Part of a small language model's weights.
Size: 17 layers, MLP 768 GELU, 8.47M parameters.
Architecture: LayerNorm before each block, rotary positions, no biases in attention or MLP, tied embeddings, attention and MLP in parallel.
Training: a variant of Adam for these matrices, 12189 steps.
MLP neurons of a small language model. Each row is named by its layer, matrix (up: input weights; down: output weights) and neuron, and shows model dimensions 64-191. Each number is 500 + 25 x the weight over its row's rms, rounded and kept within 0 to 999. Numbers have three digits each.
After each neuron's rows, "fires in" lists the words (lower case) most often at its 100 highest values on Wikipedia text that the model never trained on.

L12.up438:515514549511505509465538536461495517499481510534502487506530550493516472525514511465511488498481502518477484503484464504475502524490547506524498497466517471515464452534417491504518459469498491485536517515504477489511473540535567522511454486475499500528469513484539494487523518463475492545502474512469519524461491535484512491459416501520496470506499506509485496467527491457536489478484
L12.down438:513471495493531487523542482443459477489508446495489477473517493494515511468495525465493524497479489543461506476526496499505491493498450480521541525507470481479458493472557568490496517462484532483469546516509509513505471516487509537490497461510495511488497494499592514498515492526503533551504500483511483516511500518524476515476494512480541486506496526516494455471498532502486465533512
fires in: "a"

L7.up105:480509484505501491493527509496504512507513470487483446526544484449493520503508506527489545491514504511473490501498499484463503507504540512543500495530520556526503476479456504486526507457486483500521504507474515545540506506506464512535519516509484508528481503511498516497502511540495465478509548480468524506525531475519477513503513487505501496517490497495488492524462457465448485444452
L7.down105:490468516480464485513515482502543501508505528486515504503496483471499488531522534499472532466541515506476488492510479508502467495500492506466504477537495506515531501513495462534468496510543486464509487462551460466520505505500475485461516505498477483493493464484483519549466480511519537480487479525470526513507489512506496509510469450532487510487462509504473506531468516513492545488532
fires in: "december", "june", "february", "khatima", "october", "may"

L2.up372:527514455490504496527507516513455504498490475529500482524535536495538448490488454528476492491475489465518512509606500482495502498521524493484486486502508525533515512511475511484518483493502512485507485498522492504507450516546516470490574492515545521499480525490508545538492508463519516464530507487528487513509556490493520517498470520483478492489529472491476467472514453490492504529522
L2.down372:523468481490529488473512453507514502523538523467485506480518500519478471484495490515477472495511517513463473477498490484469523486481504488515521510523485455454542474527526495478508490513483466524507520500478491503488495472503468491488483510540490511511498480472524522518497520486528509561460515481508465532557499499478448443474503491477476468553491497509472442481509528498515534479461
fires in: "since", "of", "that", "from", "narragansett"

L6.up277:468553525543500516441508498511529469564514504531451497517529527478512490475523495522480481440517498499481547458491499496515539424478502530477471519507474488467471523489494504512530464526544496448537526507507473440527496544551499481501478493461505534511502493507480478540522488511479479514466491501517484505516526506493512518513512503496539475503515478456483492517534497482521491494512
L6.down277:478453487497532483520447516519488482468498464486518484529462469511477487489481501451518481557478545488463536562503544471519494540490493503507510511479497516523507488476484532505547500463493506518525458501520492529514477470532530500486491529497502458494444520516509528492523500520462521521550470496481535483488467503523489489480542513479527527502478491492478454475496484479525511499492
fires in: "to", "s", "in", "also", "not", "still"

L14.up292:490510515496505518481587453500506486518526489519507476541537532520494428514490493502524507501510503499555541473494487519467490488473520436494492525492477509513528503533482519503543499522433459494533524519482505482510534464525496520531474507470457540491481504477482465526465453496521514462526516470461548470487500523512512503489510539507521465489499507478487503513485505464496488475533
L14.down292:492484497506496501515531489508583516510503487498472524472521485519481520507542525537508497466500461473511531530488503498515480508479466510490506466521461506559497461526500506487494476556492538542489528513508522505530541478512475519499489533497456498541518511500493484528511481502482526489513479484472503458461493504456503495505543477561531481479551497506517447525515496495483511512503
fires in: "can", "would", "will", "could", "may"

L3.up669:515517507506488517469521535456503509550527422468494543523516547507503485510490504530502490494474505491498496482473485504498531506518522493504497498486549485492481468512479459514542481511502533525521511475473484466525502480526512506512483517487465489517483540466472473533530484491468514509445548485511528501491507535485518521486469508458506455473494481492499544498541486504484477498485
L3.down669:492515468448482490472517550513493509506501468493481493498490531537535515528486476478527501509457465480457518530506533492511522488510510542482502466479522507496482520481559480467557544479521502494486538491538519482467497500525481453491455525498485456488486514507492506488502491485489478520477530502521496541485486537496473477494464502510518499476479487501492499464488531498523510512486
fires in: "by", "after", "to"

L2.up294:467467546531484508519477458501517518515493506466477527533487500473532537547471496521489507525517502488513511483522484468487504537534507487524478522507510552509544473495477506533524519536527492483525494552501467520487474513512506527512499522522556494525500456502495498489509483484491528519517498489526506484534483501518539487504476519474518482519499467478504521539509474450507504482409
L2.down294:524507457498552463460491477509449530508445515520484539519522498509500473526475517501455495539474479496496499474520489475484538525526543552498498478529510461472476544552498497478486544487562530477512518546489517500525503509494483494498522464507483453521515483497509541499518452496518511521517513508476520484527514504500458495513450514502489530490466522537494477528495540450526505519517
fires in: "october", "september", "november", "june", "january"

L2.up188:475526546494523509511524517530491531490519479477486470522529492515498510501559497498504473535489511507490505497507492503501457528495495512492488514493512538523467486522476510478501495493488515509514476486461532513579526478535457505447466523498519502505491470529460460536482503492444488445482567494537537499505506475492503432508480488495479489505519492518491515496514509493488441498492
L2.down188:497486490488526504484500485516482492505463554523499511510478502495521505511500521502461455471483470510533514496466492467524495524470494511532497544479508479505478509445514499508507501507564518486451501504512469489485489456510521521505504512497571526442466494517518546461533490497488466488551508523477476463483476497447495471494490496479503516502509508525480510491554523466478511513542
fires in: "that", "there", "what", "as"

L6.up580:479479523507521491502491519511545511556500506483469492536503530495502467507468512472547468447498536518497475483481493476494464489536522516510495467497541489512484478517523531457526485519501487506480495488468456479483510522486489519521494476448514487524485481475449491467488491470544513511532476500521460539511503495503520509505501483499513437470524497482491509573532536527532488535508
L6.down580:487474514519520487475512547508530464476499465508498506489513540503514498503519457506501473544485485504526492466524442472487528474477499496495540488489485485442525495441530518467533483510473496500526500520509466513534506491519533507470540481526521457525479517524512467488459493512517533498482466489519494423514468514514493515501467562480559521486511483510470512509510533534502516524509
fires in: "also", "not", "prévost"

L10.up21:514502544525530490492534498506493509524508505496498524538491521535498436496511502515525494508517514454538532449492503477469502465481480463474486531516487483520532452495503504507514506517485475489492550492484529491523555506532522508544479526504439481489487488521483455504543480490497517457494536520487578439509487488488506486440466500499463484486497508484499498501483499486491486507510
L10.down21:437482496500486466516504465483524547511482488510532489486495507475527537538502511495488499505512504527483552499502505518492498510471499515512507498484456515495515453503488485497471511483522547538501482498526484500533477463451442513512478490513479524487488502530459505506479483492508516518502499484480497482486506509509457492502508477532574517511502524505498441459484510499531543557516
fires in: "can", "could", "to", "will", "canvas", "may"

L7.up280:510490494526493470510499532501576493527547479463499461487508513500560472490510497503508472470495517510558481488484502464501550514536497483528533486525490511548520501527505518488517482495450487480519507531520442508483539513500497495515512472494487522482473488420496478473523496513502477467531476459483500537508503474479514522467485532507509508521513481439535536566514479490491476464513
L7.down280:481476501495516501502460459508506501522500478516509488503489458480470517546506470458550499525521444490537493482480539500510528514499494540486530519494485538468512505524498484517458505511511513546490536537534531496481476499504496523462540555472500517549495500567518482489520509491470537475477512471520505474529498509481498503516454512507508520512494473547494479505479506518489550482516
fires in: "also", "not", "still", "aleppo", "discus", "first"

L2.up318:528480511527451509516490529550565526487556533492478478495477475487497542507454516517506516520485480478532516527516488532542487470474531524470503464470511497528524503503523511489552485542534514472505522535502471514494528526522512522490475482484461509485512505542491466507500513521458515512471526501526499507519486444490503469517498522470487438505545472489481551487508476503508498464460
L2.down318:534486569532450492474497521455482476523505501520516490463511475475474502491499487523516491497491497477515520503495528515506469458533514508513482482519537483553469476485502531467536474522503515445489465485517446532495552545502469511482508465497476510493483511525492491502467494531485521499520518507495473527518482553476513510487462520492487474458555539492453502512488514516483459479495
fires in: "of", "as", "computing", "commitment", "advisory", "headed"

L2.up706:509549536552514506510509517487516530519539562512498463504488530506516446512462497477482461530494518493511528514484498465497504508519519445491478500502524546576513466500492499484485494480446495482522476533500509491492522477508554463513460524469478540511491486520498461477519468513478521478498483495488514457509496486500490510473494497526520468513514501464516496480505490538476466489491
L2.down706:535504485502452506501481502512538505473501471460493493499547496482466539493477488527491516490493502539491502461540485499489486513509463509506512500501531480482474496494484477498508477515464526500493505513564486487498491536485484513495519505504492488457471481492495529461473532489461499523502471491537454481545470472471472491506511476486469506525482523488515578578478515536488541533518
fires in: "is", "can", "may", "was", "did"

L6.up175:444527508521490546430533489526534538540549480498499521520528503477492498487514489510476516468549518440534524500502458497510515491519518454491482482486525514513528485508496499506522574540528507488511505525480536466542509491487546520516472514497511486465486498483474483528532491501481513488497507492506516476518497487511499496522561514487458501466518508462522500521493490474510464520486
L6.down175:505491546510518525529561504506504508517516467484512520471517505523485497467491538485515479457518526520569532505447459522514509477533497469484486491505475507515517464538480519493499490523488487460540510506507570514531483493496478502538536511486486521495479518502506475544449487447492486461495529478510518496511544469493512499546519475502492499470496542476480566519499504505502474492508
fires in: "also", "not", "only", "eventually", "always"

L9.up554:511494510521526488492523509482481485522543498494500510508486518488511500513546450521496529470515513486493447497464488452510497501483492440473490505514532490475489556526504522470470510521494534481480519526467506500512490549505544501468497523509474496498488495497462494489495512458481540534478491494492528482480497448506540465493507543513512452494521506519532540543453520457508490469508
L9.down554:544476539562516524462490473474474499532530510491489478469473543516486479503455508479527474506481495507515507475526495557513532460497529544489469497554538532538455501489490516507528515485470512536461497474525496482490514528474497467519507556508487517525528499486485493528485499455518511496503496513532478545520487515470500489479458483505501496509553508511498521500487471482472479498537
fires in: "with", "from", "of", "curriculum"

L10.up579:527528514526496519454502479508468528506494508522547476516528547514488488513501467474514512535509497472473509481457493481473508511556500483478512515487504492551520487520512542514533470493477507478503532514485525488551563535526513505508450529517483477528525522517507489463541487466509489482451521502494551531508496515455486519486459503484455483501516535509474506494477515480473451467482
L10.down579:503529495495501472517499485513469503495496482498507499462463551484514500520488502494466515513505487499480529491495532472493493517478540502499479491499513488499487478497521489473505473511494487518512454524524467463466525510540485480472531473497553567531512511494505519509429497491500513463565528497483490485529470507463492490499519495515494481525530478551505499486467524487559531520530
fires in: "of", "to", "and"

L12.up141:490524561543497508499514479520497532493497513525558490480523494512500510523483518541518478516496499476509571443508555521510455533477545495504500485524485488519492485547465534500534471525508488466519510548531529502495511504510507542504472519534452525511480516514514436485503438491474509489466511468491521498506535483504486517496500476506513493491504524473512495492479481484458483475496
L12.down141:464508502477509515508500482520494487463483503503510551499517512487499536534508520486519495516500500490474540454502547506500496516530537481523491473493499492470499504497482499486513495523463470521501503493509517486519505540492468489485486460518460479505501536518514490482465459469500482503485495488481498511518515507513465500491548461536552489494511513527527486503479550461497549516510
fires in: "to", "canvas"

L12.up54:470525535566494529479547488501509478559516516504495481538512490505528451521485502495494525477520500521521562450492501504480481477506450461499485558501442497480517512524505549490517505523471473478529488511457465482534552506534514526516509491505471528544508477481510471479524479526482515441505484493485470517476508507474507516506543513518475504458560491499501510513490456479496498456518
L12.down54:463463487500466458492474504495508480520455460494505501478500530470518520490521523510497529489506527507483522527501512494520489505460530504467481452492490481491527496527463504493509515531518554507518495486526522530480493493514474501463513520500476480493509538492463512512479533531494561492537471531514498473482465528503480487474514527527534498515500508541473492517484514473474525509530
fires in: "was", "to", "would", "were"

L12.up690:493544542500538509482485508516502457510466500498529476509493474502491446499551468488515508514537507507511529468496499505521488522519505499501519513465524510498464471520513509495498491524529514436487496489475506484534530503542492481506466463466504516451488466478492442530488454489471473458478456513533527496491546530470501484502527481513488440544519505479483499499511486470522481523499
L12.down690:509497496463516489475462520485528475484557507489484516545521491491478550489501517515463481503505451502523483528500478496491498479527518541486458544531474537493491526484504475534485510426524506489462507518500530512486477494510493502525548481519520498489465497516532477463445490489505542506505532490446512490532517507521503481478473496474504524508424512523503449503526529486499498512494
fires in: "that", "which", "where", "what", "because"

L2.up212:501510544521513500459505493507504547520467484546526524530505501526506491485483464510474516524497501496488551410496485467510550499532518488539482537524521481502473466526481496487558476504498538440514522518482509538529469529505516511551477513482501531484519488514549489496485489506472477472493505508511546491505495481507451502501468503486488501509510492476527490484480501498531493465497
L2.down212:485488570526542497510520467521482473498503499471469472474492503504525451536511493515500467492505483496507493486466477464516473488465495489461504518441510518462503529489464554536481495511523497515508455504509471448548466547527532493487481488519469495496485506502511486458536525483482509512502494474488537500537481480526572513501494518538488466524535513502441503494487457514534480528492
fires in: "to", "by", "thrombocythemia", "with"

L13.up352:500533517532483471461471487471499494517468461563546484529512524496471495508511498502504516442488503544483519488454481521471510512519514476523479463482466480534495441502448534476520485474476511486502518511434469486515537495493464552509479485528495530515512493507526523495518506509503474493488522515507523495523522529518506489510491508485536504510516512493514490484553507477499444566464
L13.down352:526495495501544481544529441487463532509463462505499532540501502494485539516476494480543516484485509496526455497488468565504476546516484519512495505470470482490481519540502471502528498478509524463456464483489493532540514538477549523466474496527496492532523546487466479496517469491485498485489487489449483516511478503534461469480461484496516480518490491539496524473513507492515471503502
fires in: "the", "a", "most"

L9.up358:448501508486512501499483472495516467516501514467505507498497473524546474524491504540499516457496539520493537436495497510478531504488512493498493508527553531504486449506493504520506508468506516486501483495497507523472507547523514481528476483529473485478467479488508475517487527541495540499491497471542503512503473465472558450460481481486495501503510491446554532483460497479490506446485
L9.down358:502517467508544492547506477491543461509520539490469522507514519521506479499515505505512483456508541510494550502466539503492485483505487494479470461475497458493451510515515551526528522488508488521512495498532501551513490498490544473499448484512513507500460484507493477506527495509515520495526498482462529557515501487503508487492419503477521484484524519446500471478477482489548516443512
fires in: "of", "as", "during", "pablo", "tissue", "putnam"

L2.up371:476535529496539529486513522530491497503548522481481461513513462565511530519533481522476504458501522514527523492493490477517532523518501493527464529468487506480466472542506517490499506476506496464468485522460494505534505513521530503486473475488551512483557506486501453489508515507517489444499492497508522496468507521496538516490493562503461500507555492471515508544474460473476445507497
L2.down371:489476520561482497494492509494529533490487507472490494477457481499511479510502553490467490491492488536453483492524496477506503532470515492493545498528506494492533530517521491488545531478464529467503519460526470492442494494489470487492540477474565506493501459493552560492475473504515512481488519481582481525517493487456489503485470512475540502512534520492493538516482537515458500535492
fires in: "this", "there"

L2.up203:510502502524455541500549478462490486480524539507492491560503497530486479523466497450474481476494517482547526479525517506521498514520524485453512543460486507554520505524505529462519454520506523453520469497491519519482472507500528485458501508527511509507508503512505495507484478484504519524501550506522497523470447456496527476443464496513522463523500553501501519487543486502472476486489
L2.down203:516452502490471538523520461539486437527492494497465538504460502525492535525433434508512536470522504486493486503498463499509488493475513480500506492538527552517506479473495494548518484492529508482524532519508513496493527507518503502484469507506522504532503532501471453478464485500539491567452469505502505506513470536471514476515492520472517482507516484491452480536469515486511508488473
fires in: "of", "documentary"

L12.up1:481453508524490524488472542469515517543498519532479485480487540511505480526506495493496498434503487510492532491413495526507515464522490492453545462496525485517528516582505505514518555471477503489503471532524504520553479517478536494483504491517521468493500504499478452530475482476493517495485487492518466508513531503491514539478479489461506511516509457508497479477495530492525481507480
L12.down1:538512493518508501489500506484415508544479502524485473496483489517518503517515495483508474479459544521514532494588473509477475520473515506546467515501485494450450494479490497523478491479533458481486535471469561521502497483531461496556483489512475503517482497510458497488500519512517506496507475542482504484493467520471510557514505477504483523494481492485530522529523468505486477503476
fires in: "no", "without", "with", "raivis", "a"

L10.up433:487501529496513492491514522464491535552479468533499518500490504525544488505481438506505518515469531488478509468460484482507475495470528503478471508498511496481465488509481536518557531458522503456533522507498517492501523528519532505508467488538503496505511472451498494442498504485483521481519493521503517470482504547447511518434471529493513515512536500506499484510527465487525472516509
L10.down433:506529475540472498517496509509463501489477542480450483508492481508539498524496495547536515495515519533477525509535535472485464493500474511522494528511509466473511490502472479537461530490495471495483493475514539521495480543483508505498517541533521502516476449519496505488538533489428455513524497466489457511524492535514512503517520527481531501450484522510486460550508466527511522534504
fires in: "many", "some", "most", "few", "no", "several"

L3.up288:498503522508481487507508453506497489498512491495528468541483504532482483534503500498479517490504483519467544484519526461469509465529530487487519533478489527528522483517513485456525508502513493468546494485498539531491499462527483532511464482486464517512524553512485536504508549501476494488480526521519507481511502456489530448480501515487465508504520466475517524541465488497483467494447
L3.down288:473494527518479532482514461515521492504511492502507509513435509512493485534496486506511547475473493501510507503510535510457522474491521529505460514477534481516523503502490510512515477521500525453487488477494505515554479476508527502482482492501515516497510503538512443516499547470509459505461514490471516536506543489474457495448486486476468502554525446506496482509477474477534522454503
fires in: "of", "led", "during", "cagliari", "won"

L3.up432:469497526521475511485507504487512504523494482519550487532502542496543497465543456497525532455528533477509481488502474465534506505499483502459467487479488483506471546504488478511522519496452527477524501541519497514485501456504543488522465491477503485472480500476495496499521503496480507521460488468488514507494509506538528520458512478486513512507512488485501509491511485535497497455442
L3.down432:529481496457495496514491477498471456482524490494460518479519496566465524527450525493486512503544540533486499485523503520473501531514505500458530524486505535497494524503461499497449458515526507467484522488490523507533507558502488531506522533540487515526497494499467486448504516483460512489483527501512494515467522512502511487517466504456547512486501538551477497506468471508477528550519
fires in: "with", "from", "by", "also"

L6.up287:495544515528515467495507483508525525470517486538493517483492505529534481536503512500498470469479509500510518485451459484489491508503536477464521509511509484489513487550487557507539551484491480490494490506475491504504530519494537523576475505525485496489490494444511486470527494509484562507519470495504539459487550499492549516482494562505486472452519478503513521526511492484513459528487
L6.down287:515496529530538457480499435523512448513524476476518495500527473508494482453524489530503504521537522479482519477467477482532476517497488523480448496490510495522522472505487516499549503457522543492517485518510502524512513464514517509520442455489460488491536483474459479498530482486523493513492484485464528478511507502549494509475529508496495482506563500514510505505491513480518502521517
fires in: "best", "most", "to", "least", "only", "not"

L7.up265:474477516509491519481512511506539515539514519518499497474519465473511491521547477501475478502476514502557554475516457491485474478484530492520454488508535504518506507519462517514579571483488520497505483499508505473492539500479561508520460494518465489465489493465497504494485496483547532483501487458499542477496511463471566476516487491507481511500516505463558506478524494510541477518518
L7.down265:484470523582502492522503543480528526493495496523501513489502481469501481558520495500520494527460523508478533476463505511484474470480472539512466533503544479538475517516532485474537511475538539516508515498498487497481491479512511524529428514507468509457473458495487483509432528522544433467477503492474495492513498473498524487523514445470513504500537502474501500523473503490469504511466
fires in: "that", "because", "making", "so", "as", "tells"

L2.up525:507553565495486505488487457514513484518505487515488475523542547475508475558524459507450477475466516511484519536482509473508509482500504512493479497461474507515513442528496505493500488473495556467533519483477493476500489477552485461497470465471510505503488480504467496508543496535497524527497506481536510512505492522493490499508465521485505499482535483468517542471575513505460471517445
L2.down525:498505503537505482498474491521522447548454487460503484509486477505470486486497477550530485489521471497528477478515499514505495468481461509488477479526543534538516472536535548481493544504515474498544501476501496493472464467481552499495474519517476523532482480520485530496481488480519490543504491481517518496514449467531528503504499505489467502453535559497522536546500479496490469496457
fires in: "award", "medal", "awards", "nominated"

L9.up215:514513530533508527509521512515527511583516507504550510508496512512530434499499496509517513490486503515541488447513425509519488467495485437526538511534520506479493477497502500537495492524471549450486514519503509498506520528491516479548461526466484508510473509504504469514519466508472499522481492506477479506476517472492497533507505524514469505490510519463488491536486494489518495414466
L9.down215:501475540485505462489584526508404521492541484470521526489494531465467476498502496540538468474505496519502503474493531478478531474479499470477535476546462501474513486512485508512546490486479528498543471539477521507527484518520498495567482491503501513475526539503518530510525502499499494519529525511492438473478501523497504517473507498519527474486534479504490462484515504468508497473491
fires in: "can", "they", "may", "could"

L3.up508:513492522553509491492539502476506528495477475514524471521485538508505508515469503529456518522519499518471497498483539457455522504512532456509540528469484561472458482500472460494503511484485469537487489557501517502509492519517515535497535526537529493534526522472492502496495509537483511504532482506482567524489504516478533515520476507516441494543500460511540498495500480458569461490501
L3.down508:492505480514495495468471517439542523502504509496497501512510496520465512524508492512473479480504513483474461537484513490492474464517519503504520475505508497508488500524461516516521537496482496536513531487434477510563482496498507470499466455525461470511451556497488536474471530509489469512487543510511501475501530477545453528484513527506511479505530458515443534528486490491502479456505
fires in: "0", "votes", "00", "of"

L10.up338:520520544499512501463485475515491487504509502515526523473501484513475460507475506478519522474446532542484553478496484521444510517505511479507470518472519451535483454509472504514525484510507509501509500491494510504539541510556509475521432501490487475474491502491507472499483533467490514497517531535502513492492518485491505494460487482544508474517493461515474508479543483468549479439454
L10.down338:483479466501506502508498511509526515502501524512501446530482490496521532500533488514473492516514464468504491496501528500520542474502526518480549519496505513501515546462500488471508500484523514516491472480523474467491497473491539470461529510524557512481480485498537522510498465566503500526511470448507485516489526504482505476500518487491505561466479490487491479499492528544480521530518
fires in: "that", "which"

L2.up138:517485512523513503491519522486485486559517475469522518503498540494528479484466445487518525481497491483511515466525491483453481479496450486469499522517509496490532488505486490536534500479501514498507530502519475485517540457532519465532492508520466515486485534536465500483512463529487504491490520483488525424515503480500551506427500537511502509471504463487509545537504470457471500461476
L2.down138:475529511527494473530518526483539499514480491477501512477474503506510510543478532512475431522533514500479486461504503507489485513520519507464494484532480519547485492473496488508477518519511524522507472480507489455483506487472430489543510503509466509540470507456473462469489505480500493479514500508514460556470517501427452493527501487555506491530527471488490530548510550498503498514520
fires in: "of", "to", "did", "do", "was", "is"

L10.up337:511543550484500536524526516487506532574486478504496459507493481498500535516528498503508544493499511497536495473469493512480484514504517490500502538509510512495435512484493491516511500483520498450506458520495530529566484513487511555491511479517541500528516495493482483525461460514464462517454497479539500487518511484464526512461512495473495480485517510515505511519529511483513493502496
L10.down337:488476502513493523503501481505486495486485505503474538465465556510478501480526536539471528464492452519434518459490533460437494494507490495484548479492449499478505512511515510513481540460504516506519477534469558498485503493480496508520538494534506509480495473493500544500488511514466489528552452464512510491473518529464478540534477479496522502497469494567505513534479518497528507481536
fires in: "this", "that", "these", "any", "what"

L6.up706:471550502541453531472502515455503514498514475514516536540514506564513489494502494484528517459484520479521534452478496505486486498491510488468528493490495493476521496519488530495511508523533504502494540524491523498562492533491489525485511540496516497530485478490531495516515489482459500515494496573477538502502514501509499522464493508489476489519504518499491496519498480492481487461468
L6.down706:512508503536461509495470477492495486542501497442556479456484452463491524519535521485476533521538530488487486484541453496514482528512513507511522525497525487479474504496537510522528527481472488503471511494513523500452507512470485523499503499495485494474526486495495554483496465531503467556489512486513521490529517494471515472485458475491527500487489562474493507499499471486520484510514
fires in: "two", "of", "three", "a", "several", "few"

L13.up40:521462510498487468466526490512514530497472518504463514519523536506486488504437514480509529478507504472489518480497528496492506485557519487507523470484473459528575444496501515502518486513509501486545539518508475536550505473488507454486501519529511511464533519517485501521493489476509511518461495522544540518481512493487510491481530506492527435516495517472512511535463543476475471454475
L13.down40:467485515504510507470495485526533473528532507506501502488503446495488524483520458495502540477506517556534516508499489483532491532463460487493525515498524518557523532463500480544513471510508548505473470490467473488454504493500507467485469470561506485492457506459478506482511498493486443521487502493580518508506508461484511474492488510483494492460531498476547507484481502530453514472450
fires in: "of", "de"

L3.up467:505462574492517497482482499517521479512531534515522529470540524527507490521490481513496454465498501558512521540470470502479488505519557503492470487483529521499450506510486467491510503502478509461507508480486486480548508531551524493510516512515521489452521483532472491473496505512500529496452473521485510518478523502465530503519505501511551481529502429491490506491548498450544498503465
L3.down467:471452416527500508499453497519456511487472514456491475478485518502490513528510504503513482551494486498473505535466474523486503493483533519477467508499511517523470530482511501498486539489498553537480538522457498527496512514506480537482538526529486469510552493514459518461498480513559501456544508505474517480554518488486520502489489455505501502495515561522539477528469499493487503514538
fires in: "that", "band", "team", "side", "asks", "as"

L6.up697:524500527514526538488490482504509495534476497521504477511531503548474504557502538480518487463522479556540513489467528517499479503497530489496489460471482489519477479533494493499509444482502483469533495540473519515494526497519505546500460497510452512488528528479540500501530515486447526522477514513515539528485568498465498499517498499511494472518499498504482473507538475477467470513481
L6.down697:468513446498520514475515476511525486464484550542504499430495498538496500482494498485478510498506479472470538478453554493504496501531513480481510531529501495502495514454516520516502505510517489497497524543488500483508484541490531526497510474487559479437502489469505523465474523511489507509537484516491480498555508504518496494456515518446530493501444480545474489472483540466543500509514
fires in: "which", "school", "and"

L12.up432:494494516515493501471514467489483492509506490485490476522494562519503483472485514496507499479460510558460496470493507496454501485513510467465509504492505516512498460530507511548545505497519522491523497525495473475522506515462522539540471526498482516475493510532555540528547455471527515457462493485493518489511508541523504462468456495505488478534527484479492517485498476454552472511511
L12.down432:500505573518517495513534494483435536497512498514499501474502498485506501507494534506517482527502496498460487476498519501517487481449498531510486555505516461498489492488502545505519520476478499506520523522509518510508481551504526496527453479494463528457512481463517509486519481483465560492519490505471489502489520449489497509496492546479506482517602492531494485483483496452506502513503
fires in: "a"

L3.up745:478512542528525499489505495526506511533491456512554503527504489506554504490546449502516516490474533488502526487511450458482490504476525469525479513488499478476490480515466488512579522504466513516510495485488510473486508492515553475540437447509497479436490486456503476528555500509509525503523504493491524523477508489542537523509512504510475520513509463510514490497543513476549470493460
L3.down745:545479484530468453474532497489480506469518521495480490494516477471490502529440552507473544509472489509469508516509496492525486473531555483472526450503525540512536517492538507473501530521469488495504492513502516480509512524453429528502538524504503479547475503528510514461448486494518505478511497551528466535496474487467488492488514488488520452456486513545478537558510491478502485540537
fires in: "with", "as", "named", "also", "only", "from"

L3.up44:472485514526493500487518469521520505550455504520514489512516542489525467484489415524526522522526508474515521483468502517490502473492502511491556500500554498524511503504519464494500467483490547503506513500498516478489521494516501487519484514526487506492489486487532476485518477497494519498443524498522534498497485516495515506453474500506534517492556494446520549504441492482511481483476
L3.down44:498495492513493461462516508523498497466470446514505513512442471474519510513504464518482514524507476499459482486496515491481493513487515531500462538517482481470483559499537474492534532509503505500522502506565457470503459496521505490486506500513510484490560456495526524491453497532497511502489496473536505459523501491568516494482498490513505528523504498519498516526476472472511530500487
fires in: "to", "of", "with", "replace"

L3.up343:520516487519560518525503486504456574522485505473513485511535515511488499462519516580512488486510519504476525472476491430525499503512478495476471458504518526514552487545503522479451514519478481544486534506484470526501497509578522542500457516517483492499502532493523538516443531499486521499533524492531527498514525525491494516504500484527493510472501498531494479495535466524502541487485
L3.down343:493487493503521486460569490482526510503546494523485484498516480471477451540469517519508478514527480498510483503558493494506504526497543509517547501468491516451485467422504510475491493529516518477490493491500521484492506521530509519506460483515488506500517493482460538509499494514496521521516524496454503532476493512516463547527515513468500471508464512523482592503526553485485500515484
fires in: "from", "or", "serie"

L3.up649:492527585520538496491508438498499498517469491492517523453497485511525490532502432537471471520508515538524506489496479511498501503477495492508519485515520486463478492502523515507521476491458483497503509523475497484493510503548510492525480468539500522501528516483467500499526479492479576494477500512543507458467492501497518493494467542538563457484508473505492518491535497415507491502472
L3.down649:457480516519501516497482518524484522497516431438448509532470469481497512501482528513530486488530494485509488511496504488583449498504501530456485495524515518481483516468449485475518495476486472514511478466508494492503523463501525535469536517503489486495483500481483497541477506532528495502540474494462506562507518516489468473546491480498466489483488515536473475484460517568534519489499
fires in: "named", "name", "as", "set", "intended", "up"